MLP neurons of a small language model. Each row is named by its layer, matrix (gate and up: input weights; down: output weights) and neuron, and shows model dimensions 112-239. Each number is 500 + 25 x the weight over its row's rms, rounded and kept within 0 to 999. Numbers have three digits each. A neuron's up and down rows have the sign that makes its largest values positive.
Before each neuron's rows, "raises" lists the tokens whose logits its output raises most directly, leaving later layers aside.

raises: " ", ",", "-", ".", " and"
L2.gate454:485516521507510489492491497469508512489528484513496549528478468527500501543520532497456522518524482464508520533515467498521527473502528482556510481487473509518484553498497456473487512466497490481507448489495488487467495524497496506525504527507531479528528489466503511487492517511472520529486534495457521559526466511506520443524476496507442527480480494473507539467505490475473543514518
L2.up454:477482472542514476479469503412524556505528513508507528496485506546468478513506540467426553491531477486489530511508479554548481507490511487489514461505476547486498487473484476501485507519500493519478469444466451511465500529501518542487519542500509497550492495485467521478489502499474460528468540500448482492515494507470478477505479492506456547520474486499493515481534476444508522512504
L2.down454:515488504518502514530491517455513500545499530511506469512497508504497488509476502479459525495486522492465489468510512510540477483495492531428507469511492520477490469515496512509473512561495492516509499482486487477469493472509501529513511510490484468515474493532504522507503502496462509516473576487531486504496520526470478534486524493479497530520454526532482526531529490470546482498491

raises: ",", " (", "-", ":", " in"
L3.gate34:482507537434498513516539492476481486483455500501532538479490512496493437450450461468507501478454498516521555511483488440486505471510433462523501492482509485516533506503481477497490479501479508448456486520551465493485491511493483494499498507521522489485512495497534479521492486494506510526541491514471465511499455476485506524508488479479512498518481547507494506487531481535481514507529
L3.up34:504513499519541496482498468489497498468496501492495536445538464520508471465476465477477501455461498515491498534513484497518519452472455485484486452503509490502527504485528488542489494500463544447456532469542492503484464492507511487485480505511522454487524482480555490525502483515476474479475510500469490471490469493490493533504491481450504511525470557490486502509537475482500568498519
L3.down34:505503475549488475510483485523491487482502484501502512499472479523524495516520522514483521457527524503506521478511469493502486481466493548410501464503519508463457490490468497530502519495529502509499504458514484482528497495527499497498526518476467508493519493523479473482504450502485481494463497481493476453508495467484470512493511455500467478486511503493476481510499538484531512477480

raises: "ants", "ement", "ments", "ers", "ed"
L4.gate367:493531506499537486516487477529471499495462526505503533471523549480492438509508462529462465515507513500510503476492526497472473543501504487521497504502498507511501536518489469502467484473480488491522477540528537467480544486480492497476500486499515539455505491482536520465514521556567516532530483475498516508512439489489509473487457519520440442500527512493517488519535503517464468487527
L4.up367:517508492522516508494458508470443501526513509528489540523485548511491471508524484494509513522496484486476506476511512475495496492546467500519548509526491481532462548522478526480493491486481493495550488501474554497483519497460517517463499534510531508453541490497472502456501516548568525516488509448503512503514460524493465455486477471527504473528518518491511477498533504528489460469504
L4.down367:511518485545537517498500503488466556499504465500474470499523508546467482533519507519470493470520496508473485507483522539473475511519517492539513504486479496494507532484511472485495478483528510520476496478532486469486533497517491527432482485448517512495481465501492481503525528501526509528515467495511502489482492564486499535483516493539513468473529494503486500518576517526527493477511

raises: "ed", " of", "s", " (", "land"
L2.gate152:530509477465543543509551459525472456542495513517552536536446511562490474516516477470545485504527494500496491503503527488513523476491491518508492496492516514474504542501519523472503496442495519533537476526496477543531464462510488495481509516523480515504509485481503481559524502507486528545466493525494524501515520461502503507475474476505515512496485508490482488529526549549499535551466
L2.up152:478457512487532597502521474540513493525504490517535497521467503557475502488535462487528511510541508471488499527502485521493552490477493524480494509489528516480499540501542523496510474484522538562479482472491505533490471460511518501508518534511493481539490516519475486537487498494500525504484484486467510511524501426494493511519463483510523533509471518507479512552507534512479548544477
L2.down152:538516458515522492480497481508503490476471532509513501512537479510515484488512521536469513475510502513448512485520514520516491518520493517463489494493514512495519498519477494526501499497500506512516509479482481510504519503521493513479500503528512518474499527503488471534502481497509509490490469490478489497522485489495496493495505506526487528514516525467469473513494506476503525521499

raises: "e", "s", "ed", "ive", "u"
L4.gate2:478477517472457459506548518463464485491488466510510533489510517493512511544502499522483495524504531474536481457498480521454541480484510499524503477517487485551476482524455520541503502511489509466512549494493488510474548524459466492483514506498536556498495503502492491488542546514518518548549492525492494537530519474502507473517458482463498469519471502481491468471532507491469517521520
L4.up2:470469522490485469487496498463466505510486504475491528487526513512461513501494500509468462514521503458513498495455468511478498511495510466522489461491496473484507495490468518499510480528527492477493521483476485505480531516485469508477517488478527508551521471480479501481533545497532517522482495531438501549512518511508495502510467450485492496531458499499473507496547471483475523531534
L4.down2:535517513485495484525486518457501513464500514461470479481507496500478498493513492536486526469502537469502497489445532491509488476510491486430489458513517493467515509517457480520491481489534514456474528458496470484466512500470496522477547504510535514528505482507482500508497481479515497480500511533505470528526532514491513513496502499496499486487485550452472498518520481497496502513515

raises: "er", "r", "s", "-", "e"
L2.gate246:470523507501501517499532507526471469533516475487485539474534504555550485471479544472500510479512475545521527501511466488547502451519495526511539542490538453491483507470503492508486488451522454524489506553513473502467509502520477490507507481494514492476488524478509496513489503508545518516517501513478478530473482452557542473504484512483528524501507512511507457520486521499486470492483
L2.up246:466498501531496457479536496500460479503516478501489527469487517525516485460482535419509527486503467527519504500504489483517559494465488538473509531492536481472467481480495484544508468447515462533475478525515505507450509491527523482495519490483507483447487474466468493507494492528538524555498443485507498477503470436530512495517470504531550543473486497503533472494497533500522486506475
L2.down246:516505493532491503482505533491558502493486510464498509498509505505500506505509474482510502503508502491487489461465503514492486501518512501462477473485493500477485483467528453493479504539474495477506497500481501496468513537540530508487493486489482498501494476548479516484492517504473505468519504481500459496454499486483498492496498482497501522485510522526477458498522474483523506541512

raises: "s", "-", " and", "'", " of"
L4.gate4:477467473462519510487502505525492484490469518519522450492500439463507514500517466498480480525493551498507483475533479514516518527498534542536498524481475485542482504525512513498512449544553513458531498513500551505497521497531457504506503519495484463489489484499506487537514526508474514471545545495508478518520486477510494495540450465484498529500459474509475499491501460522459478519488
L4.up4:491503460468518497504507529536536503511494548489525473507489465459497521487517476451489504512501543446482493456526469510532521500490497547488474489465508469522475487498516480474491433533516529499503493449482519488523512493520479507493547505484495501494470496525464496532484488542462507508529510517476502532513454524507466475535480476489518533495449465487503461501555493491464486515461
L4.down4:493485500522485527498471523513515531486474490467476491498513512515491496476536515491472499508472509472484497485515506534516510511499522569510535536520479494493526513477446489506504478491499484502478544448525510490534521509491516526510520502498520478548481479498483523516475467532480494502493532523477458466500456518524506492478522512526513521495452570526480473475496497493513496475500

raises: " ", "s", ",", "-", "."
L2.gate652:479511540450478513509502481505464499525507522539492556486563516519553510531530479535512493445510496470493512471527494498462474519521496473546493465504515433506521496514502478497508501452486503453505502503485496490513528489493511496499546477500542514502510497459494503549472508508510512497532497508479474568553501495531516495508414483517485469515473521507523507450499503496476527521507
L2.up652:489486517500497511495501492481487522507486500511456507474553527518527555520537505494513515433518487514472522493515484535485508524516500506458499469484516452472507495482505482491509482494504513490474494428494484509494541493489503532485564501502529519512539462483494482546480474530473488501518465520474508511525496501524483514498456472536500510553473533524524508500505471460499518530499
L2.down652:506512494524502504501512518494516510472509467481469464470487505474499509505511510475533512473502485464498478555474482525519518518486488484463503459494494507495494481479472500522518488511489508507471535461490473485498515512509492503506522482450511495526494482508491494479488482497509521495495482533489491493464531497503492541510516523498519503501470519470496474525490501476527505506526

raises: " of", "s", " from", " and", ","
L3.gate583:506497522497503534525544488490507493488498550478545526467502479505514486478531487487517485536503496471498533475503509496472498516493507478512542506527488447517461516538444475536502488535496512442525464498510530520494510529511468494556496527444489488483551547454529484474495558531511528504540543494490507501480489510478515474493482474507514553494493494518486487539510511493428546525441
L3.up583:498472478516492514520517487489505486490467505497513481441508530504507496465511470450522506507497495452473530515519520521464499517455487485484495463533493461489446500515469452551501451542495501436483485410497535516468509556497514504534523535498494497516533536475507477478497519512523493523526540504484485498483485482504514505491490457482472547506499511514481483536521491472485495540419
L3.down583:494506508518498473509480516490549510471476479500492480481466511535511515470501498475492494474515484497466503496488481525520515515518467494422533467533519487442501485501479501526472504502506499503488515478500517520501529469494490522480502487506526508558540494503503482528471493485496522487480512529461441520507509507489526527506507488509512528502516513536495488538527511509546505539461

raises: ",", " ", "'", " (", "-"
L2.gate474:514493493502489510491537481511474513546511464510501544523552506502534526507491518520485508506519498462536467494517518509538496491506546515554518485498466516525454507503537535507538509445525496488550490542472500457520464516469460499513500479506538498471525512461452528502516489507514536483524537503523522538537465507523490474507474497486516507506488508489506517486502521509465549490497
L2.up474:503473482537500503474527490490508574533503487475497495493520507529535530478515508488493494496556515471499507478492469521534478506478541531501541460500504537490494459472522503543528441514512500502502518455456480455504499482506530541512475472509532531521509483486420497478515516524484523560498515476504513490528477526490432493541518506493491534507538542492511518502518510482508474460477
L2.down474:530474484510497516463494525471510458499547536510526484441482525504481507480504493508481514510494519453453480505479491476515476498525497487426518485516530511466505469485496473531487496561463502507505529491494488505449498525571494523483471499490506516504481501535505467490448528533507484524502513499489495504507529508484463524494527515498513533497488537544486503505494487502567483501518

raises: ".", ",", "s", "\n", ":"
L3.gate274:524492608495545512471483487554516511504487484516508461516527527464537511525481450536516525520499517483489501535531551505478474460479499525511494508499502527479530467458508490488499509515505459511491512517515524516514497495499529500520479503503486502496502526493501457494496506466520492503480503504477526489510521468517526501512473533458524528502494485465531502464512501549519489544481
L3.up274:530442607491493512461512503546490508518529488533549485536527513433507501502516483508490516511500493482509482499519510499536452483479491536522460508506458527514478489504481502479476511465496466498479542491532543483530510482511534507522514531480488488485511555494478509479511487491500493520505503511519488482517511545462515480519489507468524510527480496472500489503502485531529510540481
L3.down274:498514442534515505470510475504530514471494502503477517481543474490535481508476480483468511490485511489485482518487488526500477555491506487478489492505493487504508493525484471480503448502515485506543498464482519482508514474524482499447504501478478496510470466524512502513495486526472521515485517493523492476496485501502492491510506482510519507477516514512477520494498510461582523508504

raises: ",", " (", ".", " and", " "
L2.gate614:486500543479483507520504476564474507535488471508496525544467501519470489501530472488476489540498526498490482498494520465448486466545560537544487506500469486530535498484510501462551487479512514495496434484518545481548498517504472515491482498474508555509511486527520566498481531484506516561518542527511498567512500532474522519501510510504494487506487516464497491445470525520471491543522
L2.up614:494506524512462526521513493566467531519533492480493561537467507509492492479579468445438499513498527530470498499485530455467508464501537533495485492515489494525530511491512465493539488529516520501498479482488526449552473532504515522493483518491510546536482502488481517469490498490489501542544546535528489528512488493456505509495502506478466471508499511480523484453485500527515498548482
L2.down614:506521509503471490470503453484503547508483537475489518483484496528479485461460481480476503502523516504493558489482501522487528493476494501455489501530514532481476487480456492503502477524497472488487540462460477496472524492527484552465510502499498521531518481490524512527513496500480474537478513545514510501497491447499465505486543502508486478475491499488517501494500502492567504482457

raises: "ly", "ra", "ry", "ro", "rie"
L2.gate135:539486474479463478477500463524495523502509490495532500507517470540502514548495507507502514493482510531492492488486499506512490513536543488475472497497496444480483537491502513490519515489526496533489533464456497512530488517465416529493583481509514533483520473485498492441470499547507474539506552496520540514497504512514508443541499510517510493542496501487498527504505519515522539474514
L2.up135:511491495477523482465521517494470486500518512510489477534497504502465547487548492470536506500467503521498484510490495485470478508485513480478499469518459520492500483476482488502485482593509560477501455492498512524504481551511466531514553529516528512483525490526468528504462503527518533538509556540492491484459490524495514480482519489488483503502522494456504531507490523556504552494460
L2.down135:529485511552529467505499467525534487504502501486495505489517530506489508514496516538507515495506495487483453530498518452477512457472524554451542529486541498478497459471486482522517524539562558515522480504476470476518489524521483537534473495505522496476511514503474470517451522465531481483469494523483532495473522511503482484490464520481431468459510490537466465519506493476532492509506

raises: "s", "'", "er", ":", "."
L3.gate685:497507471465510424494533518542458521506449519515535546479474442501535508513500517509497491482514515502505524511516523524497473456484519468527471493510464478525486481515465483497511516478511481497471504522480534510489549516527508525599470478513511552509534484496517507496473505527499522526553509518511527491512475504517520465497508467488528452572499513517507503508509497498475497518477
L3.up685:496514470497512418504479494534470519486483501522487471496486496483502489471483483505481472479495548472509519559527490540477458511466514485521468481494479486488502484498484474512481507502498497503476483469478536479471512499531516556544460494482489507486513514514460537470482496505513550529515526513486518509496490485524504477514499488471537488575549521523484522474502519449497484550450
L3.down685:474489481502476492484471511467488522544530529532500480461509517539489482478533520446512493463496527495484489527477479491496525503498504500447495485509516499436510465497514512496490507490524510514509504447485527508518522502528484534502483517478561497492504508507507501497508514521538516528495485501481455520505510499513480494502531469523531515527543490503461468476507521478597520518481

raises: " of", ",", " in", " and", " to"
L3.gate541:438527475474462515521535520499496511529487484545525500503505452507507481474480501496511461484511477519516486464486488497492530505488523497551484520514464412564448527500505501469538496508517475481500453536500517499461538523519491448484509485514528492470518504518483543471511499482491539491519535507504478541501457474471526537495490458484520503470500492512517510530466490510464537488529
L3.up541:502515450484469493496508503497509504511514503538503506534483478520505494473501520462482485468529487481471490472497446495527491496493523499510502467518488439515484493468513536464488455526496477466505449488522479499476526519513508476458501502506505475482517483476453515494508508508522534501494491503517487525457473464470496533507500482526520515479519525494492511518457478486514516506490
L3.down541:501520485507498520497471503506538483518522537469487522521503475504485501517482503486462504507505517472463500472471458527488498534495507499493528464526511491478493529492504486500510462483497487504524478467504492498500508513564488544474478509516521486510504494482485483493507509504478484517470495547506464480461504564529511504531516474473485503486505543503475495505537496461587514533503

raises: " of", ",", "s", " and", " in"
L4.gate209:495473526479489496505520480492468490493497503512532474480495446532504480528503490455513521482486493468450502507484485482525462494463554508484488463496538505499446528482477506530466482543481518450481493482490522514504547517516490525521537460500490481509555532513503531519525528466527479501520504487446464530485547506499501513478476494538463455534524465543477501493495488513499452491477
L4.up209:490442541469474540525516466501449464498518480465515522486486460507508484525532479485542481459491508459506494482506521499484487497427499500510482502506483502494420540503500542563462508494501511436511507504478521497497502529479522502523492543494497511486504526497498547523534527484544526508477492497469490529489525503523514508490486486520483485529512456507514502463521553515473462473443
L4.down209:501498483477492488530490502477497485498486494502477493478490514525532503504481506479503511518537495502505514521499506509502490479498503481431520518500484485486500509499484504529478469519505500488469522474469510508499463504512522486486521512500556475495525481487497453519481482507525504479489514493450483501495534514505523505493495488520506514540515511528507489502525483480511457509457

raises: ".", ",", " and", " (", "\n"
L2.gate392:514527491491511507497461504527452460488501505524464538493550497529455471496488514513481497473464502531492500509523525474420514472482515465530500510521497511495472513544474539486504515509519480540476525520495513510557453505493450533492490473507509460452497514481516490504519500489509465504513529506535475510487524482532503525475474506494457503496483490497505476502488495497494503497487
L2.up392:490530464561503531499462508523491541473507506516495514508520506553472489477477510479492531495466506492474541528529506489495522507445477500483517471521519519488491498534478519496485509491546474538470520506451523529523428515502472507480515492518514463488496491466455467498516477536464471506529549501526475481491504489513465531507456492500442525492513503478519477495491494457536513512482
L2.down392:480500469521527517443529560508502492531496480486484499472538455498496486502517470464498479489532472508494475486508489505501471554521511529471480466513501515519487490497539501489489435537477500516481542484489474503476550513493488527461494497499508502520496531506453470521477489529496512505510550487447505503510517526496498468505490486513554509506512538465508523489521527512535501464514